config.yaml
num_hidden_layers: 19
vocab_size: 5773
norm_place: "pre"
qk_norm: false
init: "normal"
lr_mult_o: 2.0
schedule: "wsd"
MLP neurons of a small language model. Each row is named by its layer, matrix (gate and up: input weights) and neuron, and shows model dimensions 160-287. Each number is 200 + 30 x the weight over its row's rms, rounded and kept within 0 to 999. A neuron's up and down rows have the sign that makes its largest values positive.
After each neuron's rows, "fires in" lists the words (lower case) most often at its 100 highest values on Wikipedia text that the model never trained on.

L4.gate136,142,206,164,226,222,200,193,216,182,176,157,180,221,208,202,162,182,206,214,214,210,158,227,183,193,134,201,209,230,227,220,183,192,259,195,194,249,265,177,214,170,203,188,199,237,180,177,253,204,257,200,165,177,148,210,123,157,213,233,212,179,191,209,190,223,248,208,233,164,217,161,233,203,202,204,233,212,183,176,204,178,159,203,212,184,190,201,227,226,181,192,189,202,225,218,214,164,234,177,192,187,180,149,248,170,203,216,191,175,180,227,184,175,160,206,202,213,205,129,151,167,251,227,160,186,306,175,172
L4.up136,211,172,161,190,216,184,197,201,142,194,204,228,178,199,195,187,202,227,196,186,249,220,170,203,197,155,196,183,240,164,224,170,178,245,219,208,247,192,195,181,167,211,217,180,197,214,215,209,205,223,211,205,213,201,204,125,235,202,155,206,184,225,181,174,226,201,207,195,204,190,240,196,169,147,172,212,189,209,251,219,211,187,168,202,231,222,197,193,180,185,239,131,230,173,196,240,188,165,228,220,208,159,192,177,200,245,241,179,139,136,216,185,173,220,301,138,258,146,122,188,185,232,212,180,208,196,121,205
fires in: "which", "where", "having", "have", "either"

L15.gate768,165,206,192,202,130,227,188,147,218,203,143,160,215,206,207,196,199,224,150,226,145,188,173,227,119,143,200,223,209,159,182,162,179,191,204,147,233,230,175,221,205,184,190,150,200,219,198,274,219,183,209,174,152,204,221,179,170,127,182,228,174,209,198,181,198,203,182,171,210,194,222,209,149,210,199,233,229,230,194,244,228,173,139,177,240,175,249,271,208,199,255,166,193,199,228,192,173,233,165,188,208,202,174,211,175,174,171,195,239,258,210,211,192,134,173,183,209,200,213,184,173,174,193,210,204,216,183,154
L15.up768,225,194,214,176,201,196,231,140,203,226,175,227,190,173,203,223,183,181,190,188,175,136,168,182,215,186,180,204,191,205,193,200,242,181,198,173,201,221,240,189,214,214,227,182,202,171,205,223,174,151,238,196,203,251,231,231,171,199,163,202,146,250,206,176,181,229,251,227,145,185,231,214,209,160,222,164,225,194,169,196,245,212,122,166,155,152,183,186,191,198,229,212,172,189,156,262,190,250,205,206,127,180,228,176,174,248,171,200,188,216,161,169,206,226,177,188,198,212,225,208,178,204,180,200,207,192,144,167
fires in: "was", "is", "now", "also"

L8.gate239,187,205,208,224,144,205,206,141,182,134,230,198,172,190,191,244,164,160,171,184,215,216,165,197,237,203,175,217,191,182,193,130,200,237,222,240,225,156,222,229,204,236,135,201,192,152,207,253,171,235,175,214,185,184,204,175,175,250,208,178,130,140,220,178,220,165,215,208,207,128,172,212,166,158,200,218,194,186,189,182,188,202,206,239,233,265,200,173,229,185,179,226,182,214,183,193,207,165,232,154,199,158,198,197,203,206,165,177,170,197,169,157,182,246,250,268,203,183,196,255,256,246,258,188,188,240,165,220
L8.up239,169,170,256,183,218,235,242,184,208,172,189,146,171,194,165,274,226,186,193,169,202,195,168,190,236,224,200,209,196,140,186,229,185,224,185,133,216,156,227,206,175,175,182,203,190,151,151,256,175,200,177,186,180,178,222,142,208,254,216,208,236,216,209,188,195,187,222,172,133,165,207,223,215,175,289,203,156,226,184,209,178,209,169,220,237,202,262,162,162,166,206,192,224,164,220,201,229,220,243,231,179,179,158,149,202,217,237,178,188,201,180,238,248,161,195,170,214,178,227,206,214,193,199,211,199,217,233,231
fires in: "after", "following", "to", "cross", "rinne"

L8.gate401,165,200,235,246,193,203,212,216,213,218,207,202,170,213,239,205,184,180,214,145,222,200,222,194,192,237,175,238,198,212,195,233,273,216,219,186,225,241,241,177,193,233,206,195,210,207,223,155,224,169,184,272,154,175,204,163,191,167,220,261,262,219,179,217,221,231,198,224,233,209,230,215,159,259,196,180,242,228,229,159,182,159,184,163,171,219,200,168,266,180,204,189,193,252,205,203,220,223,190,209,187,214,192,195,143,189,201,196,263,161,186,238,188,154,209,159,158,199,166,195,195,192,173,163,180,186,190,183
L8.up401,233,121,156,193,162,194,186,192,200,209,157,207,277,223,183,119,154,205,167,200,222,159,215,231,219,216,213,162,196,182,168,217,183,217,215,220,258,217,193,200,203,135,122,192,197,197,243,168,210,190,185,148,203,167,189,175,210,209,222,199,242,271,191,170,211,223,195,177,186,199,220,170,192,218,239,160,227,193,194,238,168,166,117,219,185,229,222,182,209,190,195,205,227,211,204,169,176,174,183,230,153,204,166,215,222,207,205,175,210,212,202,170,215,167,186,200,237,168,174,147,184,160,213,197,149,220,223,216
fires in: "which", "that", "what"

L12.gate403,133,181,169,120,163,152,147,231,224,241,183,194,216,220,231,199,224,203,132,207,181,170,186,225,143,197,166,205,235,174,214,140,176,214,223,238,172,222,189,143,212,125,205,167,214,215,233,242,201,190,212,182,201,215,150,150,135,164,197,232,215,226,239,143,190,217,166,218,240,184,227,156,242,201,165,214,191,212,199,168,188,240,206,188,220,196,229,183,179,224,190,211,189,220,234,215,202,198,214,190,186,151,210,239,147,186,208,202,223,205,239,191,166,138,218,193,188,192,237,267,227,203,194,182,126,213,228,186
L12.up403,236,206,200,188,153,201,200,196,203,247,249,247,196,200,256,230,206,223,235,198,196,171,192,166,167,195,271,239,191,174,193,189,225,225,165,174,183,197,233,138,182,251,241,204,177,196,225,240,177,184,221,252,207,194,203,180,148,219,212,216,207,174,227,163,240,227,238,169,217,199,234,252,204,161,185,163,183,193,210,182,225,142,213,220,216,231,232,238,163,219,196,173,262,255,169,192,160,278,256,222,180,176,183,233,178,190,154,225,154,227,199,210,207,171,211,231,196,219,163,182,165,199,216,279,204,212,188,190
fires in: "is", "was", "became"

L8.gate265,227,201,198,181,265,210,148,172,149,227,156,194,238,257,236,221,230,170,218,173,218,244,177,205,204,167,183,253,251,190,224,155,217,217,155,178,227,204,190,185,192,175,144,236,184,196,207,231,207,228,207,168,179,234,217,189,187,175,203,215,165,194,247,189,154,138,184,233,234,202,224,204,197,213,211,198,231,165,224,201,210,237,158,208,195,252,196,167,180,219,224,207,196,183,262,181,199,201,258,188,152,206,203,226,199,152,215,172,264,179,191,207,188,193,214,201,184,206,174,239,166,235,214,207,227,158,196,179
L8.up265,176,216,202,187,205,178,170,204,198,233,191,244,217,166,203,203,216,206,219,168,189,200,150,237,234,197,182,173,194,190,185,204,143,250,186,194,219,213,211,218,208,195,204,237,211,241,245,195,208,199,211,190,183,244,218,190,272,185,185,153,226,223,185,201,148,151,150,174,169,138,163,231,212,191,184,224,179,211,154,174,165,210,244,203,179,199,187,199,239,246,197,179,161,198,264,173,173,214,211,198,176,259,175,191,227,184,187,218,190,255,243,110,252,174,217,177,198,230,182,198,225,166,184,222,186,191,237,223
fires in: "is", "a", "an", "was"

L14.gate604,220,179,228,207,191,147,180,204,172,225,193,281,276,179,244,154,213,185,222,172,207,194,181,198,176,245,173,180,190,202,175,245,176,231,230,253,260,195,190,162,220,183,220,187,232,205,163,205,192,197,208,233,201,224,184,196,158,202,183,240,217,176,133,154,183,230,240,231,194,162,249,150,201,224,191,224,217,192,225,178,265,231,226,195,200,182,179,218,179,211,247,148,176,216,185,218,147,234,210,215,161,178,206,235,167,195,144,193,195,200,240,172,157,213,269,240,188,225,200,191,230,168,174,210,140,214,238,187
L14.up604,213,230,209,174,202,253,193,239,196,240,178,184,225,238,163,256,203,190,243,140,225,200,163,245,208,173,151,204,203,234,208,216,186,157,213,197,137,181,173,208,210,219,153,182,219,176,195,198,161,219,189,245,185,174,200,185,201,176,188,219,241,181,190,176,160,216,166,188,165,245,246,194,229,181,225,127,239,195,186,160,229,223,238,189,218,237,171,273,227,123,192,230,190,196,247,251,228,188,122,195,166,212,201,206,149,239,185,218,253,201,265,227,225,187,220,259,143,235,203,218,181,167,179,241,174,172,117,199
fires in: "his", "s"

L9.gate577,217,161,204,193,199,207,229,204,192,240,209,195,209,264,183,193,214,160,219,173,161,200,224,193,202,200,178,208,174,169,198,207,214,233,203,224,262,197,212,210,188,185,153,160,184,140,194,194,199,175,218,190,168,230,157,176,247,194,180,187,221,165,207,170,180,215,228,187,194,194,231,149,186,256,152,224,174,146,153,181,223,149,162,204,222,173,219,140,209,219,225,197,198,274,211,217,197,179,228,237,147,173,252,194,249,174,126,217,210,216,222,157,189,225,163,187,183,204,144,224,195,204,228,171,172,183,153,130
L9.up577,235,193,153,252,193,179,207,188,242,199,167,184,159,238,189,222,162,126,190,170,181,165,156,148,193,192,166,197,169,168,145,194,164,133,179,191,188,219,206,172,186,204,210,180,196,178,187,185,186,240,210,228,198,196,217,203,185,185,161,207,244,163,192,185,169,230,280,165,230,237,183,213,193,202,258,152,176,143,220,207,237,171,197,257,212,219,208,231,220,168,214,201,167,259,190,167,207,156,191,166,188,222,222,187,159,179,214,165,232,237,189,203,241,184,189,161,204,206,224,204,200,169,234,251,198,235,165,169
fires in: "the", "that", "who", "he", "my"

L4.gate428,164,211,159,194,159,212,166,198,182,207,202,198,222,175,165,187,215,231,211,145,223,237,226,232,224,171,241,219,173,235,182,210,261,223,181,203,197,144,184,196,213,206,263,224,181,237,206,233,209,233,129,209,173,220,197,215,148,202,158,186,177,207,153,169,241,234,216,194,219,230,213,246,273,186,210,193,244,258,174,213,192,215,184,195,198,182,186,180,188,214,230,232,168,213,244,165,159,167,220,217,167,194,197,213,222,242,180,248,197,172,174,184,190,225,228,214,221,198,146,236,213,280,176,180,167,217,198,212
L4.up428,141,197,255,209,198,125,215,184,200,204,235,223,215,205,210,165,214,195,260,213,211,156,256,220,172,175,229,175,184,224,186,212,223,215,207,183,183,173,164,205,241,244,161,257,249,253,195,248,175,260,243,180,237,216,157,196,188,172,171,241,158,200,236,168,186,210,199,175,203,220,204,212,167,225,208,173,172,271,120,192,175,216,155,196,175,195,154,180,161,211,193,218,165,197,258,195,174,182,220,211,171,217,219,207,169,182,170,205,171,185,212,231,250,202,254,201,125,197,269,208,162,240,183,205,200,211,181,227
fires in: "louisiana", "carolina", "vermont", "boston", "virginia"

L3.gate336,190,221,190,184,165,194,184,132,136,138,210,115,220,264,175,190,203,240,202,215,254,175,208,238,189,186,206,170,215,142,197,203,220,200,205,170,179,196,161,193,175,232,234,212,195,191,157,224,204,212,192,225,153,190,187,163,238,231,267,245,158,239,200,154,157,164,235,216,186,178,202,185,250,222,126,207,146,191,228,207,220,175,161,175,166,211,223,253,261,206,166,210,169,163,204,255,200,251,179,190,204,235,201,167,209,153,203,244,234,217,183,257,186,244,218,154,183,202,229,262,176,188,196,206,200,201,193,209
L3.up336,178,249,184,177,144,196,179,136,201,212,240,128,232,205,199,162,202,254,143,182,223,211,216,195,236,176,187,174,245,166,194,220,167,218,216,175,227,191,157,213,221,216,204,164,223,196,146,204,187,241,200,176,159,145,143,173,217,206,250,173,179,263,238,136,166,177,205,217,241,174,224,247,211,226,196,196,182,209,246,208,216,203,190,143,152,194,197,234,193,216,214,204,216,172,176,206,206,243,171,176,176,235,196,220,270,173,175,202,249,218,210,220,141,214,170,156,176,196,256,203,184,167,198,251,227,226,218,229
fires in: "can", "would", "may", "will", "to", "could"

L9.gate270,236,231,222,289,158,233,189,212,158,243,151,230,211,194,250,191,203,234,208,183,253,237,154,267,185,176,169,225,159,188,183,178,210,204,256,218,187,177,225,162,204,220,185,163,183,208,162,200,175,156,164,230,224,205,216,194,188,193,223,230,250,214,207,116,153,189,211,232,181,241,171,216,203,216,199,198,237,229,179,244,245,224,197,265,232,208,222,231,183,228,215,209,213,239,242,213,193,176,218,198,177,196,200,241,160,165,129,197,195,224,167,197,216,251,155,221,194,249,185,164,197,230,227,201,201,191,195,219
L9.up270,151,230,214,242,171,165,215,172,259,203,169,199,164,178,219,186,173,199,208,165,203,187,158,229,192,186,204,191,201,231,147,208,202,169,221,203,192,201,178,173,197,202,250,130,214,177,248,213,174,230,209,196,177,138,257,228,226,152,175,238,201,181,200,220,186,181,213,217,226,203,198,197,224,207,166,207,187,251,200,204,215,214,265,209,159,196,215,162,211,183,236,211,232,199,245,165,210,144,207,228,151,188,197,206,201,177,171,199,213,268,216,194,248,228,216,154,207,196,258,223,202,208,196,229,150,180,248,176
fires in: "the", "s", "he", "his"

L9.gate156,265,144,210,203,166,164,210,163,174,216,190,172,212,182,166,129,170,201,244,151,143,155,228,140,216,191,157,170,198,258,247,188,201,198,229,212,131,183,206,225,241,212,203,219,168,210,165,158,171,230,163,202,172,180,153,209,221,199,201,229,181,226,169,160,249,213,223,212,204,217,183,216,179,220,228,184,200,187,209,234,220,183,198,240,205,165,275,208,220,241,223,202,224,216,208,202,196,208,245,215,200,213,193,192,188,163,155,178,178,188,210,144,219,231,198,169,197,200,151,243,289,233,200,225,228,186,208,136
L9.up156,229,132,210,210,218,115,205,187,130,189,169,192,215,189,215,143,176,157,199,200,201,203,223,169,202,170,198,219,239,154,218,213,191,189,217,127,223,202,218,214,183,210,188,161,199,177,195,209,244,205,168,228,203,196,188,228,241,202,215,164,177,200,214,198,172,211,267,233,155,214,187,199,280,178,229,186,191,248,224,222,159,211,180,206,227,254,161,154,184,235,199,185,190,232,154,176,177,236,201,218,211,152,168,218,169,210,216,243,179,162,216,226,198,271,233,158,231,225,189,188,218,150,239,173,160,188,174,171
fires in: "to", "things", "think"

L15.gate139,186,162,149,247,187,222,186,187,160,187,252,214,217,184,205,151,207,209,131,195,194,150,226,238,228,186,204,175,157,169,159,145,176,202,213,207,198,233,201,161,148,189,204,233,222,207,186,221,190,224,205,208,201,188,164,174,186,187,202,158,158,193,228,171,188,215,216,220,165,165,174,222,259,216,177,201,145,205,214,214,211,207,184,233,178,173,139,172,244,206,222,177,165,179,152,164,226,259,217,202,251,206,180,238,217,154,183,233,169,192,244,196,243,165,173,159,138,216,192,213,183,185,210,156,191,186,249,214
L15.up139,130,202,207,240,188,159,161,220,146,208,189,190,165,215,160,133,219,208,169,198,246,201,201,161,240,176,208,217,249,143,223,232,134,208,224,223,182,218,239,141,156,217,187,197,190,211,188,163,220,179,248,177,176,180,206,197,216,164,144,155,220,205,208,214,216,234,155,223,179,183,242,194,225,174,220,221,170,222,182,261,189,130,193,178,219,189,220,215,144,236,231,214,204,230,185,209,194,190,187,208,221,227,154,248,195,209,247,234,196,201,202,158,207,187,128,220,159,162,190,173,201,189,245,184,228,242,194,175
fires in: "has", "had", "have", "having"

L9.gate350,152,232,210,204,230,210,188,236,183,218,228,180,199,259,167,212,265,214,225,177,224,240,195,206,197,239,189,160,162,276,284,208,180,260,197,203,173,161,228,148,200,171,201,182,187,152,162,209,203,172,201,247,190,236,182,243,194,232,212,183,204,195,181,207,207,179,229,201,228,211,192,211,193,187,226,156,193,230,179,195,206,186,173,204,194,227,178,175,182,200,185,178,149,170,192,212,184,263,195,162,204,234,217,193,181,205,189,167,225,157,250,177,208,195,271,169,126,198,168,255,219,198,207,196,172,216,251,195
L9.up350,214,155,217,174,168,187,242,196,202,185,211,164,212,230,214,203,189,168,202,193,219,230,218,173,207,232,143,200,194,261,198,139,226,154,207,149,178,200,156,203,204,179,130,181,161,153,204,197,192,178,191,234,265,172,245,175,208,218,226,216,223,212,192,255,192,188,195,174,182,248,142,147,169,170,175,154,185,169,224,236,155,208,161,189,177,217,184,226,235,160,233,223,216,247,190,186,218,193,199,150,222,156,203,191,198,205,228,165,222,191,185,192,196,204,227,226,239,166,224,211,220,185,205,219,207,246,193,177
fires in: "this", "that"

L6.gate816,185,163,226,240,213,179,194,175,187,223,261,216,170,211,234,239,186,227,242,193,167,182,197,177,174,212,251,234,219,170,202,208,207,243,217,223,220,229,203,220,212,204,203,184,207,181,201,170,228,168,118,151,155,229,192,188,233,201,183,219,189,166,234,180,155,198,158,240,184,159,199,236,156,247,157,165,177,214,213,212,168,235,195,205,145,220,189,213,213,191,195,252,183,211,184,229,250,225,188,140,225,199,180,156,153,164,192,218,258,184,208,211,142,168,225,156,181,214,178,156,183,168,226,158,170,192,161,196
L6.up816,143,203,236,219,195,206,179,193,147,186,209,192,191,203,225,198,139,242,238,214,175,205,238,176,201,197,310,164,210,187,223,209,169,243,228,179,212,195,228,196,169,160,172,131,270,202,226,176,205,176,169,193,200,219,247,180,211,191,187,252,207,186,212,227,199,206,158,229,229,200,186,240,209,197,154,161,175,180,225,148,146,257,231,203,183,220,164,202,191,159,197,228,219,212,187,208,243,166,129,194,195,235,270,176,172,224,186,228,232,182,233,200,150,174,193,202,215,189,208,194,207,247,162,182,197,187,174,247
fires in: "on", "morning", "of"

L6.gate766,232,250,175,201,192,224,134,204,172,246,195,176,195,200,207,191,193,192,156,234,179,183,218,226,202,306,219,173,258,181,193,222,233,171,214,162,219,241,158,204,195,183,181,204,175,235,201,194,210,144,199,175,164,180,145,197,152,263,184,245,256,176,204,163,158,200,169,166,193,205,168,218,212,217,154,189,233,261,204,255,222,174,173,198,210,177,183,186,139,170,186,230,127,247,181,197,169,247,251,202,226,232,180,210,192,257,187,155,234,207,242,206,165,258,233,223,218,196,198,236,149,210,197,205,205,196,128,208
L6.up766,176,176,188,182,142,213,210,162,192,221,225,188,214,198,175,191,229,216,211,205,199,148,222,205,187,182,216,189,222,201,132,210,144,155,202,195,168,134,228,196,222,219,180,191,229,238,230,186,161,216,196,242,192,164,215,218,181,201,216,207,207,210,256,204,235,208,209,173,199,209,177,119,160,203,176,184,167,193,184,245,179,214,203,208,213,227,134,239,189,175,268,203,167,159,179,193,198,167,225,221,232,199,225,208,206,237,240,199,246,220,161,189,213,242,233,160,187,185,190,208,163,189,214,156,222,169,230,192
fires in: "not", "time"

L5.gate345,173,200,225,192,179,198,165,190,226,252,186,176,230,204,198,184,167,215,209,175,223,203,203,224,218,245,185,235,186,230,209,202,232,210,226,127,224,198,221,186,159,163,195,181,246,211,215,214,218,233,225,185,265,148,166,177,222,209,204,163,249,197,188,191,208,181,185,234,184,231,120,185,200,243,152,234,190,218,140,233,194,220,186,265,223,254,197,204,225,143,186,183,169,154,258,211,194,171,125,199,207,262,219,239,141,180,150,182,164,205,113,180,208,179,214,159,216,251,194,185,235,232,175,190,188,186,241,142
L5.up345,171,226,174,221,181,200,121,176,225,189,225,159,212,174,186,179,196,213,192,214,186,158,226,224,194,209,193,193,250,264,232,236,174,187,210,168,155,147,219,208,160,224,191,235,212,226,225,263,206,194,192,219,200,195,180,165,227,204,215,182,198,245,221,210,187,150,221,219,161,195,184,234,126,157,183,228,166,212,163,216,196,222,202,156,190,219,206,223,197,175,163,191,166,180,187,212,162,110,219,189,249,267,206,220,161,232,222,197,157,203,170,155,216,242,148,168,213,203,218,189,195,164,225,188,178,130,203,201
fires in: "not", "no", "t"

L12.gate74,186,246,237,156,251,179,138,185,174,205,192,167,197,237,144,177,216,204,192,138,230,102,172,228,222,208,189,204,270,126,235,204,150,240,204,206,223,207,233,219,275,179,243,172,205,168,183,176,242,177,181,137,133,188,207,207,221,162,202,195,233,250,168,193,147,139,171,268,208,197,262,196,150,209,239,216,209,165,147,220,224,209,170,221,209,177,180,169,206,220,200,217,209,236,226,220,195,174,174,152,181,223,232,228,191,178,205,217,196,175,169,191,189,261,199,193,214,214,140,192,203,252,228,195,234,245,170,160
L12.up74,190,261,158,259,158,191,237,171,203,213,183,190,204,197,194,197,155,172,225,188,216,214,196,222,207,210,202,232,182,169,219,184,208,254,256,170,199,215,218,192,176,168,183,170,190,187,198,190,187,247,177,181,177,202,214,209,225,150,173,150,165,171,192,200,240,215,171,145,226,143,159,213,242,265,216,203,173,201,227,202,176,264,209,288,210,240,201,188,178,249,238,210,186,203,180,254,249,212,187,216,197,203,203,203,163,178,210,224,195,212,238,173,232,154,207,202,166,202,222,219,133,234,168,186,206,206,194,195
fires in: "is", "was", "not", "the", "for"

L6.gate393,167,190,193,207,233,178,167,223,227,250,169,221,206,238,210,231,194,165,214,243,178,166,152,229,190,201,182,209,215,210,164,169,184,301,182,133,200,158,178,194,201,195,167,194,229,164,173,197,223,198,175,230,194,189,258,212,148,198,247,223,167,185,200,207,216,179,167,241,190,257,163,198,209,245,222,197,129,170,201,208,190,175,205,214,243,202,221,179,250,191,219,188,209,199,230,246,221,214,197,194,292,197,220,190,214,240,237,208,186,200,177,186,198,187,248,260,258,221,206,196,177,179,267,255,185,231,219,208
L6.up393,183,180,213,213,192,187,247,148,241,192,190,155,227,182,216,199,188,215,210,159,165,236,209,224,168,236,252,163,172,182,234,205,205,176,194,177,151,242,236,188,183,145,202,167,157,240,196,209,214,212,131,211,159,177,209,193,209,189,208,166,186,212,152,180,243,259,229,220,207,198,228,190,199,206,196,211,177,156,243,179,193,195,195,206,227,204,233,190,215,211,188,221,155,253,256,267,166,240,234,220,191,151,235,175,225,242,220,227,220,207,171,212,232,204,279,242,186,192,212,180,148,221,192,232,202,225,163,190
fires in: "for"

L7.gate37,185,190,181,174,198,185,242,194,220,226,203,157,211,211,191,238,204,217,256,235,215,212,183,265,186,196,167,221,240,201,183,130,196,222,171,228,201,240,238,139,192,250,224,175,223,178,232,245,177,245,229,193,174,209,183,176,173,140,201,229,195,163,226,192,243,218,218,160,225,211,194,207,194,156,261,167,200,162,220,202,168,253,182,220,178,185,182,262,151,219,191,234,202,190,163,176,172,207,190,200,231,151,168,240,249,136,177,190,220,190,144,219,227,189,202,175,176,224,190,224,189,192,246,171,129,214,280,224
L7.up37,226,206,162,168,198,235,196,193,210,242,154,214,179,167,274,200,210,201,166,203,189,218,198,154,209,195,199,147,172,194,241,189,154,196,215,275,242,255,197,181,159,217,215,201,207,205,226,171,189,228,171,254,240,181,225,215,148,227,202,208,212,185,184,188,200,227,187,208,185,293,177,221,173,264,184,211,199,179,174,182,212,180,175,208,228,234,244,170,213,170,202,229,174,237,214,163,200,201,224,233,180,118,146,224,156,163,153,190,201,244,182,219,183,177,221,229,195,199,231,204,179,181,186,235,184,213,219,216
fires in: "became", "none", "made", "no", "make"

L15.gate106,173,225,172,240,238,215,190,184,209,162,241,193,209,191,225,201,210,221,194,218,212,193,181,201,212,210,209,193,201,232,243,228,184,166,233,208,213,218,218,210,220,218,230,219,162,227,203,218,232,198,147,228,236,178,208,168,208,189,207,165,198,214,200,169,195,139,193,215,210,217,206,247,189,208,243,218,233,217,181,127,217,261,216,228,195,209,176,187,232,187,185,205,201,254,190,220,258,194,262,208,193,176,200,171,225,258,205,219,191,138,188,226,134,179,188,232,246,249,188,231,146,179,170,135,178,158,189,172
L15.up106,202,181,218,224,235,175,224,199,187,215,168,241,196,210,150,207,253,195,219,168,191,196,220,245,151,236,222,199,213,186,220,156,202,168,235,215,220,144,169,164,220,182,247,210,209,163,155,159,191,155,173,241,203,229,178,151,255,197,258,251,131,196,168,207,220,174,204,279,191,173,221,241,173,212,122,171,154,218,241,197,197,246,193,186,231,195,182,210,103,157,150,140,182,170,191,203,215,194,168,127,200,191,223,172,198,222,208,182,247,145,209,181,182,198,196,244,193,185,117,222,222,182,211,199,222,192,168,217
fires in: "on"

L5.gate540,167,175,227,260,192,195,208,206,193,197,182,223,174,226,239,212,219,187,196,187,220,237,255,237,224,195,178,195,139,262,216,201,166,210,208,236,213,181,205,135,159,195,248,243,165,212,193,208,217,133,259,179,223,204,164,229,251,243,147,206,195,202,257,219,193,209,245,216,253,210,106,194,171,237,202,197,193,209,212,243,181,223,228,228,239,186,219,153,218,162,260,228,212,204,238,184,193,199,215,212,208,215,219,135,196,186,188,218,148,239,211,184,220,196,231,230,211,190,206,193,232,138,222,229,179,198,184,206
L5.up540,257,221,188,183,152,187,163,212,181,202,192,239,168,221,185,213,184,170,180,191,270,192,116,256,204,236,187,188,181,241,211,183,218,203,159,188,200,167,228,233,192,176,223,235,184,176,208,189,204,170,153,188,199,179,179,271,181,191,196,220,202,217,212,233,183,179,177,207,152,238,225,184,129,233,237,195,256,170,183,202,124,245,191,217,244,158,260,232,239,199,213,181,166,219,221,187,197,167,203,192,206,233,161,157,177,217,189,232,203,223,199,187,154,245,239,228,203,206,169,183,196,174,181,219,219,190,181,183
fires in: "this", "it", "páramo"

L15.gate209,242,219,181,178,200,139,190,197,146,199,218,168,153,186,195,184,205,181,186,203,196,179,214,159,192,210,165,184,172,162,217,196,208,263,172,188,212,195,179,160,208,206,226,214,184,184,172,175,171,222,212,192,155,215,222,169,200,193,192,180,233,199,227,186,205,179,187,181,193,173,237,174,207,262,242,176,197,202,219,186,167,198,195,177,187,211,228,220,212,215,203,246,183,188,160,208,219,246,214,135,185,158,199,211,235,167,200,189,261,198,214,145,169,228,172,143,208,218,216,234,214,216,217,194,129,193,166,182
L15.up209,204,119,183,211,212,201,177,208,186,159,199,193,242,211,197,262,207,188,183,184,245,156,205,222,230,208,234,213,262,137,198,197,220,216,225,211,218,232,185,191,242,228,225,189,175,235,196,218,183,204,197,153,208,207,190,242,200,213,200,199,213,188,171,164,193,146,233,182,100,215,235,166,260,212,265,186,243,280,234,219,179,224,196,111,178,145,204,217,202,196,240,257,180,261,245,234,245,202,238,196,261,203,182,195,193,235,187,227,191,183,203,184,178,204,215,194,167,200,201,193,188,190,194,188,167,229,189,161
fires in: "to", "would", "i", "will", "not"

L5.gate32,253,233,225,173,204,181,171,174,156,233,181,196,233,212,175,205,172,187,209,130,163,213,158,195,200,173,238,212,228,218,185,210,187,198,172,198,190,176,238,202,176,156,215,153,245,197,142,218,212,209,158,204,180,198,215,214,208,207,227,211,200,190,218,235,245,146,217,249,180,228,172,251,174,212,173,210,215,191,213,151,218,239,208,221,175,158,178,228,242,168,235,198,206,177,211,196,203,175,168,219,221,207,229,235,184,259,188,188,252,175,199,175,257,125,247,159,231,174,216,226,195,201,200,191,171,120,191,190
L5.up32,192,197,267,223,160,223,198,156,212,221,202,178,186,185,194,221,163,201,195,163,225,241,191,147,199,248,231,222,160,206,220,177,214,207,225,209,191,191,207,145,245,179,220,223,227,191,136,229,185,142,140,184,205,234,200,208,148,271,191,154,232,204,168,259,193,199,203,205,251,222,214,205,256,235,221,193,175,186,195,183,238,189,219,175,189,196,157,234,226,178,252,187,225,213,220,256,201,203,175,265,209,188,172,152,191,221,226,194,208,199,162,172,176,162,221,178,208,177,235,186,191,207,195,187,258,160,173,227
fires in: "of", "for", "at"

L7.gate169,282,178,186,183,163,206,208,177,168,183,149,121,209,157,184,222,193,280,189,207,219,182,209,179,191,209,217,150,251,212,236,208,195,243,227,114,242,267,214,242,195,191,180,171,193,180,199,236,167,161,219,187,170,203,257,219,229,157,196,158,213,217,218,168,156,214,203,237,226,189,216,217,237,212,218,162,176,232,203,215,174,184,139,193,197,175,232,239,193,189,201,167,190,211,194,199,226,188,226,195,178,221,240,227,236,164,225,179,190,175,225,194,161,199,175,158,161,203,215,139,162,166,197,230,134,203,212,154
L7.up169,112,188,169,222,152,171,202,183,280,202,197,162,215,189,210,224,189,194,169,141,189,218,220,213,201,208,199,184,178,211,202,235,197,269,208,170,201,207,171,198,267,199,211,265,203,205,250,185,233,204,198,222,207,216,218,218,195,211,236,197,261,212,243,177,166,179,207,164,224,175,211,202,197,212,222,201,193,196,239,243,193,148,189,126,182,242,184,210,165,153,244,199,188,227,171,181,202,228,170,171,222,115,175,290,251,235,211,225,229,273,237,164,210,168,176,180,239,174,219,223,175,170,213,194,181,222,198,247
fires in: "would", "did", "will", "does", "do", "keep"